Weights of a small GPT-style language model, trained from scratch on English Wikipedia.
Architecture: LayerNorm before each block, learned positions, no biases in attention or MLP, tied embeddings.
MLP neurons of a small language model. Each row is named by its layer, matrix (down: output weights) and neuron, and shows model dimensions 0-255. Each number is 500 + 25 x the weight over its row's rms, rounded and kept within 0 to 999. Numbers have three digits each. A neuron's up and down rows have the sign that makes its largest values positive.
Before each neuron's rows, "fires before" lists the tokens most often just after its 100 highest values on Wikipedia text that the model never trained on.

fires before: " |", " ", "1", " |\n"
L5.down243:528508507525505502491491514489494536493505504530506480495477546506514461480492508502490504478481485477495525496548474487493498481538480527469471548471498477484507477521500492500501501515482488566478541500498502485538499521476506473456490526498525508537533441473536513498482474478500514479451486539492525449474474480540507470469476484530501463535525508458496472462496483466539451490522518500530511498492500520471516466502513479541496547534482500514504547576535471470525538484480535488508495484490502495505510512483438549483488500441489507496519467514521518477436507507472511543447513495512504481463527482481476502530552478515481522505496516527510488480545521477521509497506459528502442498523524519484519528525523521491473512492513548522494498500477518519521482466518531

fires before: " |", " |\n", "ure", " of", "ur"
L8.down203:467492518526558522542513487510521487499537507522510469515480566487531565512509507515544450478508463468454494474487510500466480484536526471492530503479520485509450497532467498477518489489488505482536482503465481477457528504527508500473487477511488539535466459492489487520470507527517511496517494444490501514544465514437456462532485440503522504495482495507528490506487515501487512484465474476505489490509532504509471500520480468536498503524490521455540496527499523476496456496508510507506481491515495535500461516467530504533515466504492523489506491479525485515532519519527475499513440530499520469541461485485529512498496492451499555510497472477487510494478539478498517482491482538486504553489505548487525509487526480517501466491519556514514534457542545486491478514517497

fires before: " ", "3", "2", " |"
L6.down449:526540517481523494533531484481473490535532497511509541500487486448493537511512523488482530521463513506508520490482486470462483540478498514538521526502525472539503506484474524449494515535468492482518493481521505478463510504525466508474499493467466538542522509510500546474462504526569576514455494443511506505490526534516459507509499483521531479517475488502519511519528494462461500497491488527499502501565492476492508509506500519437479496489516461508486514463518503477482554504501581495512487510514511513512459508481443490534430476551511451497519524484485523458503456493475510506513504499508550507481495499509512475523504500490492485437450476482507505490491521499491486499450479497535526488493494479518464508500526467510511479514516520519497494518476469513504517519498507

fires before: " ", " R", " L", " D", "1"
L5.down47:467481518525498547492493491537479476478508492491474554491552486529500506503499488486482471490508479498514505498540490509502512502527525485519467455539498511511526457504512495494505499487506450531459475527481496498504450542501506484446523513500505491528526535501512471486521510540472457460480536504510500528492544485557564505506460486518473550508466525484535499491496496513506544507507509493497506538487519482515473493496501503477484462489472523516500513445472549512504524531488491487428551473488496543445483473510549510536497496498506513498478499481521512510500519462502502498484467491522476491536516523437486483511478489466446510537488463488506559524475466471498500502513503530483574498479506518522499496500476477527483494513491535456550476488476486496515530461497512

fires before: "9", "8", " |", "7"
L4.down58:492482466520471576519524491474480492495508519522434511495533521475532518514472526500511514488450529502497506484478483442503493500491520576524514548463502485494481487544516511490525496557481506529508499486488506478464351501488524514509502517490454522524515494480519545495509481491526516504469494489525487491505471496466548496566522502521513502514508488530503504523490440495466491478497508500522467472508502438508468498521539509483500500521463517460499503437480536509528524492486494500503500486514491511478522509484505544474473482494518478488545533468502490517533470494480511490505505501532523482506470506533512509517481483503513495482445517503491496480524521523489513510496509520481502491508536473479490491489528499524501489500491497502522503506475511475532556528515512

fires before: "1", "2", "0"
L8.down537:518477500539511526506561507512472523522516478508468502517473539482532464513464523539475515546467512483505487520501493495482471504513523482549509541500488486464492511480508512505533492416535442488465518490537498489532461478487465523505491504494503505480532479519541525498502493485466515517515525502485503509532490470473471500492516490539535478472513486508555544507494507506489508550527506514453515489498447498531489504510510513508479517494498479523502543450491494492508480508527501462517527506470519462520473573524491483484521472518470466494486489485468444553523510479491526469503461503496497514506491502512519511494524498524481488546529454512479522530507509533461507444518498522522456511492502490467540484484459496485529440495494477469530476477515520536481485458465495

fires before: " ", " |", ".", ",", "0", "7"
L5.down335:537531473486502478511519491510476495491512502496490526504504533505487534522492546541487507517505519543466495505476489474530484491515505518520496566503490518533488522450510537500526501523516500492448490510496496436485496472500495504508489441474505517518499516480544508497514464463524542551481518503513515511476563500479528482493540523530531512475479515585475552531511486501521458531526484512490485474528489455489516467538487498483487520484479496505496558476466482550486523486496506494517455488486473487468520480501523491512450486493488509468500471461477490496454490520493497491506488511502512518478508494493518511510475522502525467484475516449510492464525479538475481493490462524461497511528480444515471566524498511516536500438484489464510523487491502504536492521537449

fires before: " ", "orn", "b", ":", "1", " in"
L6.down146:471468486497538502452515535509472503517431477513492455476506471474484515491455466502472427489483539493513467500486509492521506519491502484529528547518485459500525500504467515534502471489454502490471510518507512477524524458556462502490498510487482541486489482475502505524527487500560487533482459500517464514535480526512521515520460503555517536498499515477517470524512505481505520497535495518504469503513456459496522475467510505475505507495502466439531483530479464482485510492495551509523486485481503495549509499507527515493527456532519471496476514470495488476472484525500511474525550541518512521522501482496508486490525491524539506536506491507489540505503484488492494509512522507485493515527485528499450503542569460462466494505521465515505510475474535506522562445510477

fires before: "0", "5", "8", "6", "."
L6.down690:477469493521492495510538496479538520530468501439495501509479532529534482467535520522466536488508522505509504501481483480473519474519501499506477556488483495524469481504485512472495477506493503482519477509474501447528450478496505497507518502489489487480489513448537508457542472507513483526498506567498476509517484512507523529507511486531480484499468475505459541474508494534511562456509460489495466542483513459510503507498485472531535508468526536469516479488509496497507502492527487495517466500439529485487590452497509514494475522497512500513501516530503552533489502490487529477486475484529510505518444498448487485513497490501544470511551515537531503490472523518483512505499532509496542509470537513503544463559492527516487478488494502483528500528449474462475475518461470

fires before: " St", "il", "ts", "it", "t", "ot"
L8.down118:507456455477488506519506509534519465532467458510488525483507509507523547518491509519497509497522449500490541526517499522520506505518506487509548476482466487488476535495521471487446553509502537475488471535494536478536506521464495498477518520440529469492516511518493468535541536485494504479508483529528511494502495536516468474473494474501501498475465459496522487512563504463528520524532484502488439481539549499505464470459464473545460500493508529511474437501498520517481509457507473485530517489498476489462535489506530534516496491475492493526471485536521527532524444513513535502486480519527465410495481488514499502521505509495502503489493516518496519485490514532488486496464487491449536470473512514517528513484495516488483505489564480518505477499489540507494523512477485

fires before: " ", " |", "5", " Y", "1"
L5.down390:508501506522498410499565488521514510502481503511478505500522531499510446496470511535502526481520496489467504486464491477515470474463482535499498549481470535508469495488511537488513519535483573528510484451464482436503500507533461497493509461494485515508544482479546501497520459500524509543443470474511497492465495469469503488471531503521529462479519525507516514500512492528545494504536525513491507469543519452488505513526535509456499498513543471495490555487519488493486537536516477497506518493518508446533500484501494503537438491508495469503486515506510482487513478531510502528506538508512509499490471514477473469490519476543522488456486558475496515476527521498497520494468480500504511492539466458511490540534493444523501496497488513477472531475502517527523490524504509

fires before: "ed", "s", "hed", "iv", "ing", "ated"
L8.down408:520572495537543479515520480461513481519505518484517518525528507479474514487505496458476478500506552484514487443491468482530467444550515497511479444507505500506505497447531512465513483515505495496501484491482492475559466520492497477499492493527530466495498489467506499532522511461501508488540507488497482519540487493495522551475483508460479504491508486523503489472508491513535480527495539530504496461488448514469470515472495504484526478458457501475501561519497459520484477495573477462506528504514485528530455531516487500510494509527538518490506508501496515504472513475534459511515555545495468542500547509493531443505511473505515508490526491489462503518516500507473479495496507465517499549528477537466471465479510475514523467515509529564526502495481534497504476505506500

fires before: "en", "y", "v", "ation", "f", "k"
L8.down91:469508504510541513505495491520507521480481521476482509487467549498499516485448513516549494549499500511446483489502477514485482506551480489497516509495520496523515509473477495478519490479536527501498497511476530510499526526508531471537463560483494518501498483549498476487504475476490511526459552501487500540493476572480493506509553470491471517508485504514509481544488502475525492482474480532489471452513451517495458541487503583478467479540503499510529493512483467501495541494482526495497495490503524481497462520506481472502452511499467501520478470493495496491484484498486491532504483490494500473545489501532557431512501463549517482498507495440488482493512513484482520513463523541536447505505539508444515508493481509551509522559498516484500492490492548468493497462465493

fires before: "t", "p", "v", "m", "f", "l"
L8.down473:453506490489465479481491506522470502516505534513527528473473450499499530539513488451466543512546467537453480505505527494457514522493506485495484502509479546517539478507465493475512478524509484545500492486517512524502481523466517495467523523516476517527516504484527504494513531522445494541473477523468483526514476483507518518532531486464525480465468513500493508522511559542479512503505486481479498476540568495514502465530521483518511496512493488540470514537486467509508517513490513538484491474492549450518501458493514509489532412532463506507500513511472485546485505495503497502484513498505501538489541468488496530488500513493537499490482496468497505487464515440491526461531512494489490513493508503443529503561468496486498484430464523460500510517458498505498535499498523

fires before: " |", " –", " —", " ", " |\n", "1"
L5.down640:518523481515515492515530487468544566525462514513510518525486526537564509496531504520505495500529515509482506506507510503484507469526518472463490505513480454508526513513516478449531484529475496513499533485501505486504503470479500528490512493491498517453474425508495485506508503493505485467513496501479502506480479479503459483528490541542489455498496460516511498470473514512520503526537517504490490478492503484508533528506531505531517530474499505472463500515511447496540488513500467495453495494507529486451560492490472509474498484463474500458511498542511476441555509498483499530494526509479522506486511477505530508465523500582447471476478514500565531490555503430501483501499480473475559492521442497476512525486476498510489502475474491476517525495491526543529476490497481

fires before: "d", "v", "g", "c", "f", "te"
L8.down555:534518472498508447496472512440542465496559512510507490513535429515504475490537439476485494518466525554529492512487515503473547511477468482504476454538527537481525496466487502447511476511540503500460463487510487461499466531500496483513446491489504515531542519461520491516502501522510548501492493503505498471497467499523496531464490488509502522492451542516534528513488504505509512486506475469507511476545546512497538496511530508539482550495493544502472537519497459460507497490472496501495490474520514533512501474503505497518506523453492515475463510489520495519493486461519525511496523490531470511461555471523550533484513495498484508497505509501505485512507487511487505493517453483513514535511491444482499467490470533506509490439486489508541514550500465504507517468462517

fires before: "1", " |", "3", "2", "9", "ot"
L6.down306:465512457478473508493575484537491535482521484524485516486521492463485532486521489530522515520488537520481503500532481516456503500504466487485484489480529482459495465515514506525502508510473523507465510515497511513528554470540482519500480514484504545504491519481517531507486512503523507518509474478474491519536508503477559491527468515502472513527502515498532481506494481504448496497522502518505524543513447468472503482525537486462485487535535466528469470521506507494484505526506480480516501491527465449508514500496433520497522466508537521459553507521471483513516438472461495483474491490495497536547545525518487542500522509538452501482442451477470515502495555477529512489509524474497463514496526462535492457463490479490457488474543499504485480481541514492517518488513504

fires before: "ild", "il", "in", "ess", "ther", "k"
L8.down587:510498552502514488490549503493515553451525504535511518491524479498486512493491464493498492488489523532527550500505533474467494493475497492503473541461520534527495516514514489508486465498493480421468467499537521498517442504514483477512504508497482498509503524537526485512502473482486488525516515484512481503524521482484532488478480532485532462477501518454502506520508525480465453486481519471511498469527511518492523521462544504487473497488495513503503529503504538510474490520508497535508498479564495488539487539513503509486508519508544468491489508465473550503466444477506499480541481479484490467546492493525505459489552488481517482480525536505560503483524462491483490505460494486503496507525522572470477474440521501501475533480508523536499507508501436533466506459435510

fires before: "d", "k", "y", "v", "ut", "ge"
L8.down216:470458519523518461471478471487499507456504537514492500527454522487517503493531487488511544552494526577489498494488459567477520496475514511502507488496501470538496514507517474531475495517516459460483518519499523538528496535529489506521466520501499499503480485489497491482489518489498491513508500509460489508489473495477467529513521487491463503474525508452513497477472516524505564482499475545446513517521475519486478536501505573513462500506496487500484540512492491469537540450490498434543532484512468482497516514503489482541497501470552478537489532512506483478485486499477500529479482473491525514514540524493496454524541527498479464459480530463522476536493472525501498492478496492539504503555504520477507495489516488474519508466494478503537521490499459471440523455499515

fires before: " ", " |"
L4.down377:481430508497484472492499491484518507489488502479494509477469510492528488476475501474490519488492492481506493492471469516529472495539506512472454517488504494522439473531512474506501497495469497511566516512485494500518439522499478534435494491488551521465520488499496534494500536476517510516479590517472477511526519520499505466486482532438488514497527484505478467493536486485500491540502502517525539487505491482493518532501517517507527491522486492517514528504499424509550499469498488524549542456462487503511531468497544503485453502544489504515536505501484498483472507533530492507477509507479514557521473503544496442521509521481554505537519476488492534519520520442519480501497497536493514495508498469531468519474489491489529511502479493506437509506509542466477469522528505

fires before: " ", "t", "ubl", "r", "on"
L4.down636:443520517504513416505523496522515515509517499486526474507573501478518543489505440515515503472490518505515479500476500504526510508537512489463491545502474453532531514486524488494477459502503550500497511516543516489515520574454510522549522487501528508446535479498508494493488488485486525490495471463482516518519519490499477501515462469456492507471464505500471442506504483475487510483551506499483469528513507488480500520496520504489487499501530510520529527534527468500490512499489483522536476532484509523468474528497466533538512466548481513501504493497510493484521496479455507533507489495469519537474517509462509498481453527460526504499495541494554496419489464543498487493498490457475525493542465518481530491515461493558505528497466512496478500484500484503503489500535507

fires before: "ric", "c", "ign", " a", "ant", " an"
L6.down6:464457479465513521523510447537487521468476491479505531563502537484477510520507467560550545495519491467473485505521494412499515511508489545530471545514471505507540523527500482523497452502499512484509473520514522487542501498501458494493510554491475504492438489531500490507506486486495474507485510560524499498477515501497468529495490494527505495515495516528512532510496533473520507486493507507510499464506488503485479537478496482506521473438500482494521501456487465496472472479480508492457511483491506494526522499510489477488517471511479533480417503464541565475521519501539502528500527539479512490490526496529492495532467494493469492544503540536563507506432478506529489494498507492509507511513513501505515458504500505497473490518468482484537479462469517502469512475494513

fires before: " |", "-", "id", " |\n", ")", " of"
L6.down350:511502450502492506544466520497499545504532523509520497485516529512518498494510475488532509494544516536494529494482519537524506466459497519489463547451526533504474485530512452535491512528462497482514472533503500511507480531483490527504483454455516471530519484490480465520504541528547511491502509517532500490497453540511530485500498513502522488504535503518471476517544501508502493490472499516524506496448507521487496440480518509508489528478512495519510482515467510496493520527494475490513493470517483531486443526508475464514503517458460495501529469506529527507501516450481482540518426458492510534473455536484435503496501461496542500502438522491517499465514502514530516496484497535488504483455539546452503509491517457495513516484560537461508526483519496475510474483501471

fires before: "p", "n", "ng", "se", "te", "et"
L4.down607:509568508539528488492499536502477511495500526470543523501474487520495472508540480501526530493510509556493495496504499454490534501579481496477557542490463495495458498521517456500466485506538513500517529479505508487485484543500497497511482505495452505479538508508472462489513472483496511496513493502476496487484504497479519487539498497531501506546467516444497499474503518537517504522575520491519534514491475487492460507484472491513484490543519469528545496496527452524515517553465471512491532484516480499487516509494486497497514505438499494486469497474519462500471501498529510474422476461499508526504497474482489482481505495498553522472529493526516480501510483502511518503502445492526471478511585499476522491550534463485505510464514478509467464507506518533450490510504507

fires before: " ", "1", "8", "3", "N", "2"
L6.down264:489452488508528522526523508525447505507477501488513512518498556480538483514515531551538596474528536461533512509488491466510507477491502511501522523452478491475489475495468504492463486506503514490483511494549468539523503464517486497473522469490481485539479509500537492507502513462518486548519496502497476550497478528460479528469504477509520487520491518462541512510496534502505510496480520513513485515556510434499502513498468503522476513482538535503483503476465499490483482476507487521514510484551493475550508484490474465461505427511502500521534471489509518492506522513530477502530489505542547497439447498518519523529529490503510495496497534454482509478502536550496486481492519474478494496492501494507514491485509522485488469468499495487481544453446463473501472504488537

fires before: "t", "r", "-", "ust", "l"
L8.down184:504549517491536485538520465531531499521518495511511452475487480489470497500554480517498545504532505537528514492541525492496480481511492517490458474514494499494469510495515443484498488528493517510507475506501522469493465476497529496494511456510550464507496518470487520521499475451530514503542507508527480510505534528487530507494472468474464527515461514502494492535521532501471475505474510482453545562538475495519451499499481527497504503436503520502469519504518473492517509490491500467480535542524472516463507473531539486457501528505513528514547445458479469503529494490468487527520488466521518505484505486531536471477480493508478499523474467505509499457535464491518537502510580471543504510511450491478504496548471515444501489518491475495524509497504493487487483484512451

fires before: " a", " the", "s", " an", "ic", "ice"
L4.down642:576531453493499495501497479531513570514466487484457535498557515504514527508471495543489473507483521512485496487478492523481473477458490507507531539507495524507474493497495499469515508483508517477512469470491494469490448497484509489526479482502520502495549450465514474498502496486487510508521473514512494488463470432487527542521517508540524541496475515508485463475455532474522556498490519513498489526502504534515481501508479497475530488536539490487499531514500482517537500528451522482452528504523473490520548464501474507515532496524502528468513502527519489504557501508491501515507526546461515495515497480473502547492508530520474558509468503494542510471547498456534504496487481506527465500514473457438508485521505507472498501459486489466533487507491504498506545500511445

fires before: "ing", "or", "ound", "ate", "ed", " t"
L8.down47:486497514464540512520584521479493536475453508499489503552509464501448487481525492463494506499551516476525520517503474506475473496537532545508477492520505521481500430543502490525500497490513493536523468511511459530497459495480484513494500501486506449497442488524493518499504463484540495522480566495461516491523526495469542511482513466496475519478519536535510524517491494478506457486495486490486456491499380487507514526532505481488518460483452489491496511499528515490475473482536506467512514507461559472508512480502505479513523524493534472502469485508494500534496507509521502506494553522473509489508496514501532513490530522514524496519511513449518480507494500474515514460508486512493470494521551495549490513481506479470525491502490495515475501464510497530470483498539493

fires before: " |", " |\n", " ", "1", " |\n\n"
L5.down488:529515516429510493529464478495452505482484508458459556508496461490512469538463523444475504499458517480498469494494475478458477485503544509497524501524523483486484472473493504479510517508465472521516499460480529501464498519430548505484485536505439508465479481505528436481488476502500503504495498484477556520447453496493510473498526456452506487486487492489532483488511491524502506496514526523501482479507493503522548505500522500531480542477485517506502521491511507525495557543469476533479472471466533477472506499498521553509474537456485505474488531499537489494494516500539496522466487507527518550514505532488503467480555514533526498492492508480483513509479534509526506489520527516508475518504490528493522512526550512489530463520510523516497494517463510545534527517503496

fires before: " |\n", " |", "1", " ", " |\n\n", "|"
L5.down620:522531482536491524499403488502510511497549520494503542492497498501549457521501489455461479480477509466459496508501464446462491506501495504504499453542497504468512480487517505489525519517486483532541522533494519499478462531457562478498493543485451519519522481498477446498489496473507462506476504470517525482465487494526537482554508455488490472491478516482496486513490455499493484525530499504499449523486503465500529480500492489513489513477511479496500527509503519503507543492479458503469539529497529505467503499496500563514486524480518549452529489486541471507492543501535501539479541485477510518517506526477500477510515505485553517512500507541518493488545494479510514502505484518470450519485469478455508531504525481499497471491523543500569510497506507527518525488480516

fires before: "ro", "p", "ear", "oin", "l", "id"
L4.down51:491484505511502483473459458504520467538511488536503489494490450554505540515498531538498553515501502537477518492512515515500504530437507521476493515517529517527475512466488472542498474518496505475514500504458493486496491528512517483550504503487536478452499472498475482490483567456484500483480559561502539489539485518524530481498524545488497539486502477518509489518486535507455508492513501502498497475493539470481514490485488488544512498479517497473536530482506503512449459488492509501458515495522494489478556490486486508512525480527512528520514464526486523419503499523527485476501510489492524469519497501464489521506508494502550528504489459519482503556525486444510502497493532504526466495498464499479514517537475564501454541502497490494517484497512459466523458457477479

fires before: " ", " C", " S", " W", " D", " E"
L6.down674:534491467540485471486483478490473525514500490466470524494532524505519497480483522502505498477518522529496490490485508532468546531534463488491495430487552476466503430481502509501485522459509509503500488483489488507498486466431507499493535517507541500507520525528546486489515497506518488453507497509508483486493484525509560511524512473520500530545458491463458543486534502483534518489491469522466523501450496459507515499520520491454472486517527521512492488509425513465481455504478528463484486486533469522475506516522488509537523472484487555494459481485501483474516489487515501499549527525502534522537534470493465491525504501493504489488519457519517506502512479525518511493523508478470494486471477513530511540537501515513511497487520542490515487475525544520500512533467416

fires before: " ", " |", " –", " —"
L5.down555:515473510505520461516498508525543587510516513518497525495446468504484517506503458538420540502539509465458488496506521522510480483491480492475454514546537518498494484514501489471491482506496517482443502524461479519474459533503494517485478478509514490481511431482502466511508463483491492516473464531451539510459510481512506480464497525535500492506512548479522457487501482514487499528541492494508511503537502530506488555503472485506524482514477536474469513527488492540503530488476458508508525460494464472495499505497489556502483544506503483518521500525492515541527532519481487512486497483515523527500518525479543528481526510483553494463518468455494455541537498531479466502509526505515523483478484497482493496453490501512478515509448477468485508492514533499477469527503504

fires before: "t", "ce", "ces", "s", "n", "se"
L5.down381:515516479509483521499519496528527473461463487521448502482503494522546458521526507495502513486480521522501499483508499458464476475510541497518471466514511527494456548507517479485489483484520519501518456499510495490523451466494493522480486536515493486487509475490481505531477537507480536465437452488494492533542535491522496495509462501521537524524495528474497532449516484532497473498470503508498485498502520496540511496484453483508513490507527515459572517524509530501528535536528500460495535501542494504477461512497498516482524520470530477493481438514476533525492533501514503465534523467480551505508488477469525526474553512522488501501507519520496516516534522510464519502502472456555463522460504481463479481506511486436472488478526502481524532517526513491496466546485452

fires before: " ", "|"
L6.down326:489557443489477508528432565489469526507540492507479538496499502548545471506485496467457468518469517521526489502501482486523511512486537482449490465475535467508517490476502545496513505474499507497492487510531503476480487523464512513506479503510491497480502496483471511501526497500517469470467534481513511483524503461527530500524534509503531485482491472503529537480500482492511497523489492502503468544490510453510538478522498541485480566509513485488510492511493500524503494498509520476553504537501517515504441518496478524504515510522519512423505512474546487524470478507541500502478449490467519474489524513485518470466492482476538496499505501515521483510512492532469510515487448488515489498483463480508520495460518478555464502483526575480528520496535517475541538507447455

fires before: "ag", "f", "ad", "g", "vel", "v"
L6.down450:468496508535533526469543511481518501521534509492472486488517474500493514495495483480473497434441482532527534497551505504495529507500491476474487496517482478487523473470512525481477538494497490528510483521486517507452481514499505510506483483551497483520522522483527472491498480492540500508480497589524486510482474486511475531528452517484492517493484505522503494485508537485489509476512535492491443519526482461540480514491540500522486533474512490459501473515552502498516497466492474516496502515492469512516473553481505526474469508450487505512428479498464492490537452488500523485497507523478476506506489503514485561533511496534540496535524546512505500511470503480508499513501526497526454486500516434510479453550476507492505477528489538449572486490549512516479476492469495

fires before: "2", "1", "ro", "ear", "\n", "s"
L8.down523:484463560525491521516495546519507484525545520450472515472473511532558502490495502509498549491489474514474494543495529475507494516474461510530487499528453480510506493458552535481469467465553498497478488499492515471528470547517492538489498479497510501531543509504518504532486530513458514467507524521488498510541489486516570504513515514506528462496459517530513500466506494497508477470513501486507490531494528522526431496499516508491475508476509478483491491484521478507533475527534528509503549492523513513468521498495529538474458506491554480496543497488455496433502472504453454497526521504495477476509482471520527503476528509489516486510523458500488516447501501484474505465444483525491479492502527488491514515509494488486491506446472548489531476498524457514471463512483509

fires before: " ", "ion", "ing", "n", " to", " in"
L8.down494:551496459502481490480514475474530460516493479505483494540526467529523512526538525538484480513529506445554549506471520505481508538480490520502534508438500491494476483554513526519510481497489475494529480530474514522490476491554515460510491440519494502524467491508514499514523453498482465500554487544513462499511499518499511526493496504466480515487518451442533478505477461473531474494506496454475501506513435492463508490490488508538514451497495520527488525517485532511501539491477480495491469477521521512474501515492490477486553468532492495521486527498492508506492450464526501543489535515531502478483453555505502481499489520487524482507527489498506511525468529484486472520515476472500493522539479538520453500506519492452504494472507509504488485502491539568494470484517536

fires before: "il", "ction", "ild", "age", "ers", "k"
L8.down483:520487469490461466472495479520528483501531524489470527536490471536466426514463506480482466497519535536489501511510551506433509471537468467485504530477469501514500480522495537507439515515541472490471511490507494509529482494489472471506477499511475542525558486482462546503526511495506504500473475527518540499516497520494520553526490494482570528510544541532497484499488486493477488461520505468479532482525511467464498489538527527504507494529528507533534467488467511510480462528502473496545475502473485531512481521499483495540489514488525491519465497501489541499464498457521500514531503534509527493489490522537554491456507512476485516506514480494472495474487467524533499512424505501480473500486536493504496536468484530512470502497498536512472505507493502490503468517452486

fires before: " |", " "
L5.down114:514511455513476562502489533497519518477499510486491522525479496535510545525523497453485482473494501503473483499480479477501519479514537543540497558488486496517479458517531522489478481497472472482549489517490518483518421485482530465523474481508490510466535501508497544490477486528501476517453445484506507484476578502503486463541483475478483485517490517450507483511510510477494479538518506494494469541549468493502500452481495484502528540539465500479508494570524492488499513510471491490467536509515490505533474486496514560491503559483463491532535476508490520508507496486503533510470482543515479512509509517530505474498513471477558477494503526507507464511507485477494493502493536560464477475511489466524472509471537500504478475544526464522499510497528531505492497481485518

fires before: "1", "2", "e", "0", "at"
L8.down258:493491480471510491519553529500455513477516539523492537504472496532495488533529505473423483449483511498462519508515490510501498544495494461501485520550525526482552458527487531519472471456465491508522528473515504510528498518494474487491511533488479531488467520497513512480494472505469483522477477532464498502491526530518526522541475492522493545501555513486528459492489510525507495499505491482525500469523395504508497518469546453504481497481466495517469495498503502477511474472521470528476485498524489489511492503502461504529536530488473474481508491462523514515505480494525515507481495514508474520501521437530469499497530570487495515529526491444477503521487475500554471544463488503499489473521527493498502530506454539472511486540486485532504489504484494449511525500492514

fires before: " a", " the", "s", " an"
L5.down139:504517497521492488503523526469499511522462493435482500504532475507454509529493515506488481503529482448498509503450492525463508506486495493488475590506514505510499473486475524466434540498487508487474536451445504485541522537479482494533493489526467500503513470507495458524494532497503488486548487523529510509495469492504486534545541518565437516546483522510518494509511522491495481478511504518544482526487500512462498472503505493515495485493474545520536530484530504519499469523528479536530523503500446483506482482484476497481487489461491506469525479465562481472508507514552525491540509465531505548498484505484484495519444507542526495492471501513496495501464484462498492487524467498515447500489477502444514530540473514500514502496539503493473525516487495528513478525500488

fires before: "ent", "er", "ents", "ive", "i"
L8.down17:542490473517485501492515468511500491495451516539497489491505495514527511467474492513490570515530508553463508509525509459445512496518496493479473502546515466534460504485513516525549501499532489501462491480472491459483480490507511486504537508506513512513504473510480558533474489492531482511477508451498472536507504469480477522503492503480495506525503555470549503523489480503476556487541498507470507474492466502533457488489484486496529482503482481474464482501494473469498497475486455496532488513503442503492510507510500497446517473493497519484498473511490494542499533557488542492516488542506492513497511504540501485545514477487493440477481483479524521512466482482522510516490528449491518463458521514434514515583506498497543476539540492539535509520480502519476483508508537

fires before: "c", " the", "ric", "m", "ab"
L6.down363:484511553478534527500508466479514503486470494515540517513546505524535504537519494507536538520486490472502465495538498511529497517483474514505505529443521510558507513478464488509469494496512485518477498496533521501506537477538544479522518495472517513536437510513537528468503473489490496541532532502495471485528501488490464489450486499508544526492474516488440506475510546513516462488511517498480498546524472475488510505496471505452510471443519472500497528530443494548521514464524536485471433476486480490523467488502489489499514486538462539487501527486493503505499519480479491516474535498513551516467514504464492504489469517501440465492496518454549508519503536524477489511487519469495485488507499490498521515510509484493501451512550473527491498522486534501469441494467495

fires before: " ", " |", " —"
L5.down409:482487477512506481507457509462545525488494511494479504504476498556541525498531465471454477500515462507524458495490505538524493458495525525503481477503519515531514486522507504497464450507463485457492487529494508523483475502553513517546487527515497490473492481504503462492491557475458489465496511536464491519506507423494493508498497491472493514519518507483503452447486501535456546533507488506508500501496498582534520526478502496564526530504459512497436475543501493513502499525466489498506485466521455478500466518500496514479497536443476491494522488502495518524510580494500502541464471492495518492504525508484525511480528515461501507506553536527507481534506498474504504513514510496516520495478464512475481451486524528499460531549484512493519484526507490505486485479507512

fires before: "1", "2", "N", "0", "9", "5"
L6.down525:456517495541512529490548487490467503487481478476504495509508512471520466464491547515527523466493519481499492495525449440468477495479489537525482515551484534500444531503552489489469461496499493485531501491544501519505468520514517499493515484500465502516549485465530510477519474471490487508483485524485492494549468524463499544535502513491457502518504556527548531537493476483493511461502478512446496454487491451492499498506467483478510465520475503512506479497488517501497478521487481508500472568520509464509544488498542501511511485509498497485482522492498459505531511535470507456503517498521531455505487503511531545530479475526516509536491495472470516518544473535488495500553493537484530482491552511508528447507479519502486537492471539508510521501511467490482527465514452

fires before: " ", "N", " |", ".", "3"
L6.down405:458472496513504534522530516520483475501486509497511465525474498485485531507474503507502541505491525483521526505517508478492528485487455481502497547492506550479500502534497543484472458519494531491505508480521470517568482505534476496494510474508491472508466482463519487502512487441476473541502498547524432545524491491536475508518477454515545481496496529531515543505523537518486504463501473503515504492534501436522524518506475490510489488508500489501521526492502466528502464442504493466534458506541494488499476486492492478496493492545514471510495522505509461492541494506551496516452471466531542509513475518503523529548485494498477468508499539501511472504512517573454516491506522489526509489469525468557538471465464506504462483491479494493486499445473446509484499511509489